python train.py --head_dim=64 --extras=["capped logits"] --learning_rate=0.0106
MLP neurons of a small language model. Each row is named by its layer, matrix (down: output weights) and neuron, and shows model dimensions 0-191. Each number is 128 + 24 x the weight over its row's rms, rounded and kept within 0 to 255. Numbers have three digits each.
A block is one neuron, or neurons of one layer that tend to fire together. After each block is what it responds to, as a language model described it from the Wikipedia text at the highest values.

L5.down45:112103170089085160138115158130094151154087110101112105147106145150140126105110084078095137137101113145155116144132138156173148068136164109154160119110183136165135135137103116146108104152142114086085098122124176123078063124119126102158144124136118131104151137137131119170099167137098133129161107122113145126167112156167145138114103114108125136129147133158140138105124125132088149110127119131095117155160138168095108119151161111098159162117156128105142129131138110131153097168125130121147123127090110129153110096128162110094106121176133102135154127177136133131127122105159159135
L5.down309:122141160123145130127134144100137192111098135166137166157152102092108076123125148085116134102111173152124145112097105157097138089135088132115099102136130103171148142121114102134115098147139135146097111158130075080137126116140122155148126172188096092125107133095111146110143106113136121122147117086124111155119135131120138141138108167129113154126123158127123074121155135139122140102136135101151133104116160160107100131074168127086143177141126153110138155094112152117108144106133155168107114128150134133099111112090146151129109157167132140171136148127171155156086140084123146144
L5.down321:117113128106145083117168132119102146181117186078143092130108173112163146102135103146130124155130129094107114101144106120127161120085147120114101122135127158129110178126107123109137144116155126131150176129108126131160095123106095119172110150138128124082111141136098142169115118111152109076155111137136102118203142093158129111160148138133166133131102136108135155103123167068090102118123107112159151134101127123129112153154100127135170110127176102132119097090151156076113120143107137134114156136145134104158136094118121124129141085167146155122156105170135125117154138140113122112
L5.down335:101139137166111138115134113146111113170148095138135141076138112137150139139169106113159166141119118127134094104132142101138122117136090150139147121155170137135147077121131136155179101109108096150095156114116091144113121109138137106141167123108135123154108085113116148140148129162127122141120119121115117173161126129099172123092171146073096127162174097068157142133118173134098175136115130111113128143117122129102114061153147130156143107125150115124101111150119099122146081110146137145172145119177116123138148062095149180125116112111117150152113109131122138133134093119165107136
L5.down460:118137132106122145137139133195109123142109129112122167114107133119159137148127127144095138164172122115160110112111085144137132132155117114117136134163136094155149102106147078157145090138092115130153104132153129103081125098182148092136106103127081139117123105103184105137164162185122116133115072121112104133129102141133115179120145139132183160129139112152115172140095141123109130134159134151146132138122104145108129118136141162100118102139165107132110121109105126125126096137150156139120101101101135099103176171164145115151115107106121113075123160147101084169113126143084094132
L5.down535:135127127111114162123100145120080138102107143154131186076130105098161123136095126118104110106177117138150110139142136116111120139109146125134123083115135185178134137087120133165111121147131159108063119153072105100081092126129127103122134155108127132123138151143107105159139135171135125122137102155131130138141099114118106146166124165123105137108110139170116119157155161101116123156101175107161120163119128115146170110142122130139101146113145110089143095150095102137134115127132129126103165111149130146116164062126137152140169116124124071140173132102169093145115135158153153120
L5.down595:080168185115140134128107143095108131104127169101109140175154136133108111136102186113169108153143119106131133124147134170125109123140145167113180104140179118132126151154123120096154128062128116130126142177115177112115090123085136085113188132122120161135161113138113117115149073112112114122121119121126146149111107153135145123142127119141106154168132106124123150119152106089107081154130120126106150138117143099146075154147110138112104129095129098179124137111121174123141117094148103128093180112146129136139119130141173151136115099160145124133161112128097123102116102107115101123
L5.down725:140135138117174177140118129123145130109125138095144142119158134138085107163090134141127111132146135137102125119109139142119132124128111177142166106164129087100146082127086132142089107093157109141142104114145135136159117190148140108091109112139141125073107153103137110122096168103116146138184137168097092146137139120121138147162091123097120167117151093129163104128078097112092128097125141135116179149122178175120127146143131150145138152136111093099110171121173133109162101140107097129114145125112180166138103127136114098113156109145129129113126116106131140154107090134090093140
Mid-word name fragments. Second or later word pieces inside multi-token proper names (people, places), such as the s in Han-s or Mau-s-oleum, or the hyphen in Jean-Charles.

L2.down284:092104121140109164117119114126126152114151086162121137128102149047116121089105147096134162130083172167102119141107138137095117142121138123145134173172127089142134146133130115092105160164138131103102130107151110146126116136138093127170122105121105127104151141131139137104132172132124151084163127120170115134174153121120153150116132118098136147189155135119080130151100133143148140137145111091166137131153103150131162130106112106081136147161123119119140084100094150145121152142117145085129091135158118148151124098130123183121118075139093127120152138103111134105114169156105136085
Word-completing subword pieces. Middle or final fragments of words split into pieces, e.g. mate in legitimate/inmate, ive in intuitive, mit in permits, ak in leaked, plus occasional short words like have or With.

L4.down38:093120113110130126122150150120145129097117157144091145091147182103130125136157133105125126089115150138125158126134114139145158117136124158129153108131151141130170148177140122108115148149152114131108144135072107139142117133108097101140127155143117117122085056153131108142133117125083097122135137146164091131145105117096112080075150152106129140107101122127135105112143147134177156139168123146103140106130176130146094109125077141156149132189107151156132143123144089202116106117152178144129083140139093110116127131095119144152139114153111100162103126113131182096100119117145131153
L4.down256:177128133157166122174108142127153125107139121141123164098141106124130144129120106158121128116149115143159107105101115124132127125118116140151133172125128100137183111178119106158088114192133091134104124132105103098091111109131190115129062132125127113178104073131138112154142108146126059159117155098117139116100107105125128112127113100098112125098147135140106100114123185179146121121149151146142144124144160129097108130139159102165136106113124119118086162139115112136128103153105116170116127123152141147098150119099160151144166113104089102137085147128133139149138174122095117148
L4.down329:133125123131147122142159145159135109131179098095125108151112159168092140092154135088154159093139137124098080125122136124138155152138111123176119133128132098151127121141110155148114163147108124118150137186142097099097094132128148119184138128188118130120133139108138135113101143143139091112105101123097172133120126091114111079173099092151132118144149125120165152108138113090117153105163085159093152159165138156112149157089106103095134098140140117088138108141122171132133103138104127139152101124096121131138110117147097122106133129107100128098127093179129123139173179121167102124
L4.down330:119152120129123124129160139103172136094149169166114136139111178114139158113189155158106162073162118114150106104156130170081115106109080095109074139122079095164112147085085150114147125095110110125104155105104141144125137134158135108127152179105138148183115110151123107144134143103138089118156093134101133138127098146117119125106110152138124155152146100086131165130164144109148112136111138137145115123119093135127107135120145116138111076090163145131093109103120168117154121164158125153132127090134133112112152177140090137117113137118140128120133144161149128145131158121099097138
L4.down392:145124128139154146112147096140164146130122115129149121115104123114093115113097170134079158116126133106130119123134122121119141142114153099119119157120126090113116136157095114121118134153136087127143123109123118093122161127091113164137120150116214137090097109128075172140101097142075125135132127150141123105157109096176166105081165130138166120081136107141159118118104136138135152142078121109136128127114120148184133117146142129132085129146133123116192090139133133117122129103134159099136145129123163153173116121118108119136104118089206132126176123165169136181113130117152115133
L4.down398:145120145154100136136165125169090169120105086089154155126104153146142120116161096163127184104143128090124141117103107146123149107110110141135146157117131128136170142146133131102159138091074109118133091113109102138135130190162113139105139113100150125136121184110120148144098118156137113119129115136103136115121169164125124129131135137157131130165168114164114126137097084123154051135132097137164136130160092107152139103125100139130095139094113101132074072128102148120107159086129127150113112132145153103149128146123101136118099133163163109144151124156182122139114163142113127096
L4.down453:143092115062128139104155084127149089107114144134116145125137118119161133140091144151118157140120112119126085087125085127164108143159128116128160119170051141168152105151142116106125072131136124163155143123125147137141154177153151103108120156115151156138166125131136101102103163115136161149123115145153110151084093125159115100098165134100144120108133158133162179105087154126147129117151123107126108123137087118084128128132125114127148140148148108120117171146110106130131158143100119140136138085136099138149122134148149127121103154121126098126092173097068166087139124150115117154
L4.down759:119120124108134195101090140133114136168096123134177167134126128183091125147135152132157143108152084122127098165129131130155132158088078158128146115125109115111114136126189209129118104115111120141145128131127108132128121101128131131122146113122125159115156136152133140129102142099111146142131114128153140151116111129105116104157120069144123162150121138160152140106083161084135124119117073195125134112144167151134126136131084161108100116129097097109144135139114144099127121159106128097090160113121126171107106132159139124136149116103129137137138093118088143082125093101134183123
Word-final derivational suffixes. Suffix pieces that complete a word split across tokens, mostly adverb -ly and verb -ed, as in essential-ly, potential-ly, delay-ed, ardu-ous.

L4.down6:133137112118090108132094120090116151117147088149125136133141098185149151106135076136124148119070179137115131134121141073063149126128136112116099084114105117083108095108146124139135124153139139103140169159112100146134135118172131122140113178100117172163126157134132083142120110110120144138159158142113139081101104114144111106113107112118140113144151115134146141141124101108084163116115149148125136093157084117122149128166126101106141162181148145157145113148111141142153157170150115147158110137101106136092148128118163171085118150131116149097155169170118120114135147111128111144
L4.down32:104124128107105143105119153128112149076167146110091122182086140132121157127095099116136151094111154149148152151152108135110152107135120118153140150161128153124086120187117146077099124084109074121147136088142127124137157123135155099108100140115137128167141097109149116134127153126167124103100119110130128115065102118110087146144102173164102129130120167181110151132095086144158104137150169120137115111138145116136152075092133153159161101124129132162135123110132147122133121104131142160132133104129122138116157153132155143081115114163158136120120148178155113157139126132099076137
L4.down99:181152088138133138148082156140100123103120175135157118107153084139147144123129109113117159077123122154082139111128155124117095126127113126134098121133123145150123141061111153107156116129127160127094086121160097191081100119131137095141108111147124133148137124112111132094164116096128159133094069125105142109138131151153096138140108128115136095109076156119087150111086122101142141140094111119131165143165124099123129181165160141128145098134108155130151170124115130113148148122141150139129138136110129110097157115165138150140144122119126116138125102146161075169127166170157107152
L4.down176:146129128132100136128117061139114101112150142139145112086135111129063110147116164152132179105163089131063150129156089121122108153119130134147091164112134143143140165122132156130119125122115131137130135140113117152125131153129116114127120114110134123104168140147091125119120137147106144075157115115125176116164112089129135126112088142132163103098134152111153153159134146082125108121081065125077128102130116118098126141127144113137165086157148128119151121098152152067113151157138137135165131151120168191153128172151115117132167136147147163119137107155099130170095122113126116105
L4.down229:103125149139088167107068130155140128164137140128113161130096123117142163192143129128107191143123105136149088162137146122114121135152151128158138093144151101169109154146108095168126108142144105126140115133172090133099145122107121135117089120140137108153124089088126127147071124133131090137142173167094121143121117111170144145107154140139119113129123121086166075136120133138115187138142173150113120120060166122101139129141133125168101129107101144148134109127087123128119128115116146128145121121136094133140138167085116130113122161105171139107106107142123076147111131097119091117
L4.down290:093119113152157134147071134128124145104163104131132077117166142103076142159151159119122103105103159126166167127134122153117085134126137132109120129185096160108118124138137067166112150119125118138097149130121110148119140118150091100146134171088101114137127166095091089152132129135112193132103202145134124149129190120095146139112122114115174138132134123131108106143129160137122145120154121098128139120143157107108126093162115105121157117119080172138124138131071145087137119155133142152131147145151098167098113117114139118106106130128118141111109140090119148114114151159113132150
L4.down303:146109132088137104119088135173113111154141134092156183131161153098147116110124128136113149141139122146131128141080097166075114112129101094127161111172087104148116128145132112145108120128100142133114101131122141119134124152124130140119137140096139108141128126112153142122153113158130162127102118137119117139153127088075106128116123118167110109094108151076151152119139185150093135097180100112094132133055118142154137127153150137168141131126168108105109135127171135082156172138127109100120128147117141140132144128188143104098138134097156127131164085150131121137135091189084143135
L4.down553:115106129143104145102074133111097133144130148127157129160159086111145125152118116109123092130166110121130099125167106171075134050091137138151113157125151133134125144131143091076103139089136136134138121137081107153118165111104095120139106153135134102105129147127102109145126099106157160115118184094122157116158132101119148151157136122096149094168109099159124175125152090125104158104133137140111134136143148156120146189143125145138177122136136146129133096161159178114144121085085096159127148105140134133137131130155133119145097095140126151101151119150142165117109111151098109103
Final digits of numbers. Closing digit of multi-digit numbers such as years, ISBNs and register IDs (e.g. 200'8', 7600192'7'); weaker on word-completing pieces and " m" after measurements.

L2.down698:156134111072106075122140089114134140161148108112131158129101135148165138129161118073140131181147126120136121158140108143116147119145122133100155182145111124140058129132131125147127130151130181109104114082093101115134152103126150131148058100140135143124156142161119116114109107107091135109132138099135120103162084128125133135143126113130115113159103098128106110165152137137138132094098123133149075123124103107119121137169117085143123128150154152138104140150151154141115154097135118136130125145139158223130090103102126129121107136145137114131156158167147163094092151169139123135
Mid-word consonant pieces. Single-consonant word pieces, mostly "t", inside names and rare words (Ber-t, Mehme-t, Westervel-t, deb-t), plus occasional " Best" and " year".

L4.down172:141133099169171131162126122133120144150126128163104094135161097151145141117152159126176083122108128139193089072110131153117105141146122114141143124145128101136123145127126147122134113147141106126153093129156174144124150133134133099120126100102135112082099146111145150103120124117118112114174127085126111143102131158114155153162114139092105095134116114128142140079203129127131168119155143130131106130096118160119110161127185130146120117116143122113133130110142136161112167079170086085098119135109131091096112124160132132115127160112130148109113072129137126083094116100194124155
L4.down203:106156166086138130099077152097099111077157133169113110137114104147132111124136106134152131086123148151132134134116134142090156146150146080180163082124140117149129098146126111116130134097145129084120165128134104147113122130147131108156112149152118128098129132113114140143111142147152103151153143169126168131128105133140135119159148138088133099120140121146146129081136121156143105118114113189139104107115139135125170126097129159089187126176092134163100128154154132112117108146104155148149163108115160112126087142119112129076162131116098116147095119130153098127060173119158087113
L4.down215:114154086177103124153109132117121195136182166047139113118058138098165159134096103147141138148121114144135108128105129135145120059108126139176104165124137144120135183115158141068108117148142144159118129108151130121160143098108137133113118164105155122140141131134148116108087133078118122140138138175143164116156091142164123133136129143144111129109140106142126112146170127141142118145128130082109106127107132117093133120099098110130135118131124116115124102154167137118115142106112128166112133150147157117167098159125099155149120091101116135133120126099179099096104129123117152139
L4.down239:102154146106118119168141135110100120135105152112092104156142137123156142105145190122159144129142122132135143120127147154107112137131108116133138141155075140172148079135137124141107160128099147141130129144092113167118127123145139081099179126110132139192139126128142152147153132137134114117078148150125126125156064106105147106165144143125136087136153089151100177131140142128143064114106141118113136118066140132093098097151131114110138147123160087165101138150108164086131126151144160132127138085117087151093110114153100130128148109181140164103122134092138113120157125134112083130
L4.down264:152115092089088166144065121102139127117156122108120114150115167124162159105117096120161114133103130175104098133128116126145161128168094142135138176102173120135127137120130132118118115113133134158077154176142186093154107131121108113147103113148131115118120116165192148150143150092091100112101144133104134105145155119115130102144164097110098131132146120145116109105111129190126137113118105087112153169112086148115130122148143160125088122126111126108129098084142098147142145125167151108126122109107168108118173177131124155141129143138103160122165114103094127129107099108156149133
L4.down422:125120115122146093116115100109117155087135152122094132148151103145146146116102155133113137120128148085171103120156159138128153140077066094119163136154116143102153127128155130127098161079095114121174134125097138129124112093132122133176067094143126130117136193152161114143153175124175129141145127105112099136136114145122171199160107155137141129079158120179118138109122113074125107130140130143132125116107111164148108117118107098136115177113139132135099116133142135096128137116122142109096139153118131092155141152106169128131113101141143107129167117120142105176149109131120088134
L4.down477:134139124155150130142102129157068135117112153151134102093193056121100145140146106082106164168140102081108111124103111130132114147139094140117170108162147107104141140110128141127144137138164087093131128122117182138150107153107107136147165127142123130118103083104162118125138071131145138139091111113124124144125143115149137150142132102143118153123155100081122131183165158120136149129114112117129118181150132126135147179116145086133131152121088096093158153121157152112179127150114110096112151156115108120136122124145066129143114130147151120125106111098113151096099158142138111150
L4.down755:121118127137140155119112155143101117131130167133123137139130140128125120140103138142172134073123113100128123161095094132105134141138121132117120136083123174173120125173133142120123120159119114099141148149139140150110085116161115132151128126108135147143089142118132132093129100113097117108099155189121140087158124118143170139102160106091105111102146111109159102145104110086088154096098082177122141135145152149120166165142124153094104115176176127105115091175083155132138131155139121155121144144118106097105056139182097094093100142160138130120119144144165151103121150145120140128
Mid-word name fragments. Second subword pieces inside proper names split into fragments, often in lists or tables, such as Le-ed-s, No-ra, Co-pen-hagen.

L2.down631:121124163142118159093113121135176100101156174110151146153132113093125118121124116131123141122154101115108094094096102098123119132184154134139107107156120117150137129104179123128106090126126170148113112070110164108138098133157156132170157119127149121138160114124141095115129123144141108167166137115134152097097134129148125145128124151120096109143118147063097137101117111126149068101111107108089109104164087084107119163106129125123160117092147121146145101166154146133136159126157152167147121128120121172168111108140112162147137134185093092141121110145181121131145126153113129105
Time-span words in narratives. Time nouns and temporal connectives in biographies and release histories, especially year after same/following (that same year, the following months, November, after, due); also stray mid-word fragments like ch and th.

L5.down148:152154116149093155126088115137165125146105153102134151105138151111136139154119140156113141115140110167121140127160118173129147132137136122145096095104095162121163081140148117136129158087106116090179130110135118089188089092130108091092119151116130128129160154127102117124105137132153147172151118152111113086193108136128108132080139144091144090097106161155131152088102117121127132143099140121110123094169106124121126145132121190126160128150124132153119164151109097093105170117095106141134154115153100126181141111109134112143123087116106152080128125125128122125140132171107113160
L5.down213:151122115115100137117110121107120090124155158139143167133150130116143147159108108180104129134124135130100105104104112112140124097130083092122139189185105151099133084133099101139144155088132132156089115092149150147160113151146145150110116143130107135156164085123114141193118165166113119175125134161121112102170145136126146127132113092140146094106080154132113153104103129112096110091128138081142128125165133103141151118148087139117168108153125130167154123068158092108151177139121162120125180121111125134103138121171139118112151128107133128120123125103112129148096144098121126102
L5.down224:177112112109071123121174147093139131126119123092119078121132124106156141133122118175123141163103150134156118111117141125156116134143128094159077103164126133192142129122140122105142156146135107160106110090108190115138109084133140117138114170123139152174107120101137080149150122103156145088118135158099136131123121137101121103140165148096131109137100105070123127119129151106088127133122141118086177084149139103144169144111132135166118153109093117118156132100173131124155147141087169137163129106120133134170102121162093132119108129157128117135122140121149101100124102099159119108
L5.down226:147137166142052148159161126115132096133160158118110135132173137124087105120137155168130122147139144151151111134139142130166110103140104116098147146147090070097129160157112100140078153104176125139123085114139131121132166135154115121052121143113179136142153112119154132097140116153074185150105154116094128124143118123102090126102135093109165144110131157120155123168101115158111147089140129117129158103138127127145099142120147103142148103142106106158112185123115128079122118154136113111127115116131123131100117168151138118133148103131163122111100097121125100145133123166099139135
L5.down284:107083136097062139124087123085153124132129130176155109112132140138145144136132107119111123129117153167122125093126143096085165157139104126123177106124124127074131154176151111130130131087160100134137164175105104126120121149152155140129119150147111145106125180141118152177088128123125126107112112101144136162149139122113128108118118097111165144113109120092114132144112125120137169121141176103145132122185125121121123115170117117102127106138087159137159164122115146088110137110112147129115141163159108159097167087103099132169090125081141147099095124165098119151108155123160103136
L5.down325:081120065136120107116105115116130122140106100130112120136150115130122122163110136169148155125126104149095083131130122136135111109111134102126185155100109135103103123135170121145122137157117199100094114177093091141160153138140118180114169134132167152156142145108121144160128143112064147127105133115135105114159121121140126160057152123107149115107162146145101142146118080126126124137160148116109119130149102086171119131157148106095114129135135132142155113154121102091141145134059135115151117125106125152148151108155093144166140121109169125105144105129125152132158131143125169087
L5.down423:105132053153116158102113128118076113102147135138082132134126113108093133152128106136103111137093149154141133134128156091096123098132100141142124121133118152118145117064140126131120147121148149117160088059141060169144100115163158128159089122140135161158134134173131152158094124141152146076119124157103118137173148146139155144115125126134150106144107145129166125107125140169141182130085125096130178121139121121124137140143112126139117107129137150124155115127125127148123109139166120149122154153126103119131085161114116110139093150134108119119118173127100191102156132116109096079
L5.down710:119137156170111146138079099116132112111171146125151165140112086115117149130129113151103125118138121148072160141125092121149134154146124124143088114129117124146115148098124131130150145123162128071101107112110084112154119160157119123077126143124106106127105119100134164085142143091121150124109158150106103097105122087104112112123163147083121146156180138106117128123084078114133131113106149105153122098140133154160148156147133121177139144148111162127170114143128128126095178119155164113119125099131130127153149159144116121164146112172126156128094117178122172123183129126087102083
Year digits and time references. Final or late digits of four-digit years in dates (199-9, 200-7, 194-5), plus time nouns like year, month, season after "that same" or "later that".

L5.down65:130119120125126130159101130114158120178123133095142094137118117154112151126129099110139095124081146146119100104146124125140152100146140095115143121094083158099134131140106106157122131091124104131142138130171079141120101136165089166152185135126123106157115137155115070130104087159157114143130148139069180102123119135136147127117090109150130147096175167123144149111094113132138164108105158136114184159123132110114096175126158115106124131110159096136111088145171129129106131101095109151158138139099128162148126153102113132134111142141150142154137079158104119137135087152117173152
L5.down120:114113116114153112145127129133157142151094155105126137140118088154170117098132109092103133141087113116108139089124097119151112105075084153135180123193127135136167136156173141084136150126115099100152127150104183080128156116129119123142083153153147097151139100141139145149164155157119101096118091118098086159129141103100125132121116142095170174115086141148133123144121125150111120121151143139135125120125093177104117145111113088085116143123098150154120131115134151150149115135136112139138118124141176120114152105153171105131104126153106084137145206153141132118108149117122134137
L5.down234:147118117097140130149178132123119132142118183124149144124126090144118133117106098104108095112108177093129108141138110127129112113122098154100117137122127163166155174128166144084141073142111132180129093152172113098116136119143170110145064079157150115176146119142110158104117157133128115121127143155102088112096131129150132148137116133171159153095148117119164083122134143168145092162142178094149124129103121146101129120102118122160125113120115131105093122108123118160113132120168102144116125089120091089073141162145176153137109111128127132120119142132134119118124139161093153154
L5.down433:124132112110111161095098151111139108156128131153146117063133124133104101128137123123122146122113161111137100135120099113092089179110156165155191162126166118092172137140140155138134133171154135095114107098109127145146154074138144129129128113140120172151137139149121160133111172162117145135122130124117143055179135128120118069141182111134099093142137119127143136150141134124175133130083112137120105113125082113080129126127110149112130137126142115092135121174095103108157125170110107172156123118092095129104150118132127137110120137103122119095121110125118155117171151133071132135
L5.down475:092122140133149109111169126115178147155125132127113098103096130146166137066088094151131126108131118135147100145115119149125127115130138139106168150146139109132142148122140134141137124098129106135150167097146166182085116103151140123146150142118109124142122105154125106176109111111126137100150093156095105081107128117112173109137171148114125128113120148118150122109164110091111122098090055166135131130096103119098140128095161114155173148122184124090110101136141087127163118135125125137168191093117177109129137104140143127108135134131135134167126128115137119126162174130131071119
L5.down541:109144130086108121120172140109124158112100157104122130139140153128149134113131132085165109136115139116135137095148177120085155129133127162104135033148114139171104155140137128115127140150172151145085121101138150123095127101133136130158174121139157139156134114104120143097099129150091072146088141164107116106162150123076111107120123147096114132096108116095136133193139154159160136142202112146141122146131144128131112099128119099121089103130125141133120118099139157130164107134131111141141142104145111105124074093125113157133132140120134102177130113164133130094114088120129148152
L5.down553:130123143154128120113164161168109107116130128172141121110099095159149156099134100078103134133118106148126121146147131155167126115135110122109143113122096114073126095097137121104109108152083094152135097163112155076134153108128144130133129158156122091141157119128146160145120154154127113135112120112097082123119154099173129151166099110137134134086130108107138139136133136148151110178113163122149136174153122143081112138100127091143146144079104118123102120160116109141138137174151097158151128105101124081121136091100189166127149138183093120143167109103116093163129117148115135141
L5.down674:132121153106163119124139102113131117151071118141136156137116164114141095143146108115129151105113123099140106135097156114113141129110140148150174115163129135127098087138141137117061124129121119043138073125130140129117096131135138110119163091152110120112121102100184122100113126125149141162123164143100122111106125111114148110112122131109124166148121108144109174117134127160148162132126146165124143143113130159131133120121119141153169118143116104094133174102143114168125140154142117089114059149142186127133098126158142142104096085125102124162121130114103098151108198146171157162
Adjective-final word pieces. Final subword pieces that complete adjectives split across tokens, such as -scale in large-scale, -ous in rigorous, -al in gradual, -ed in undeveloped.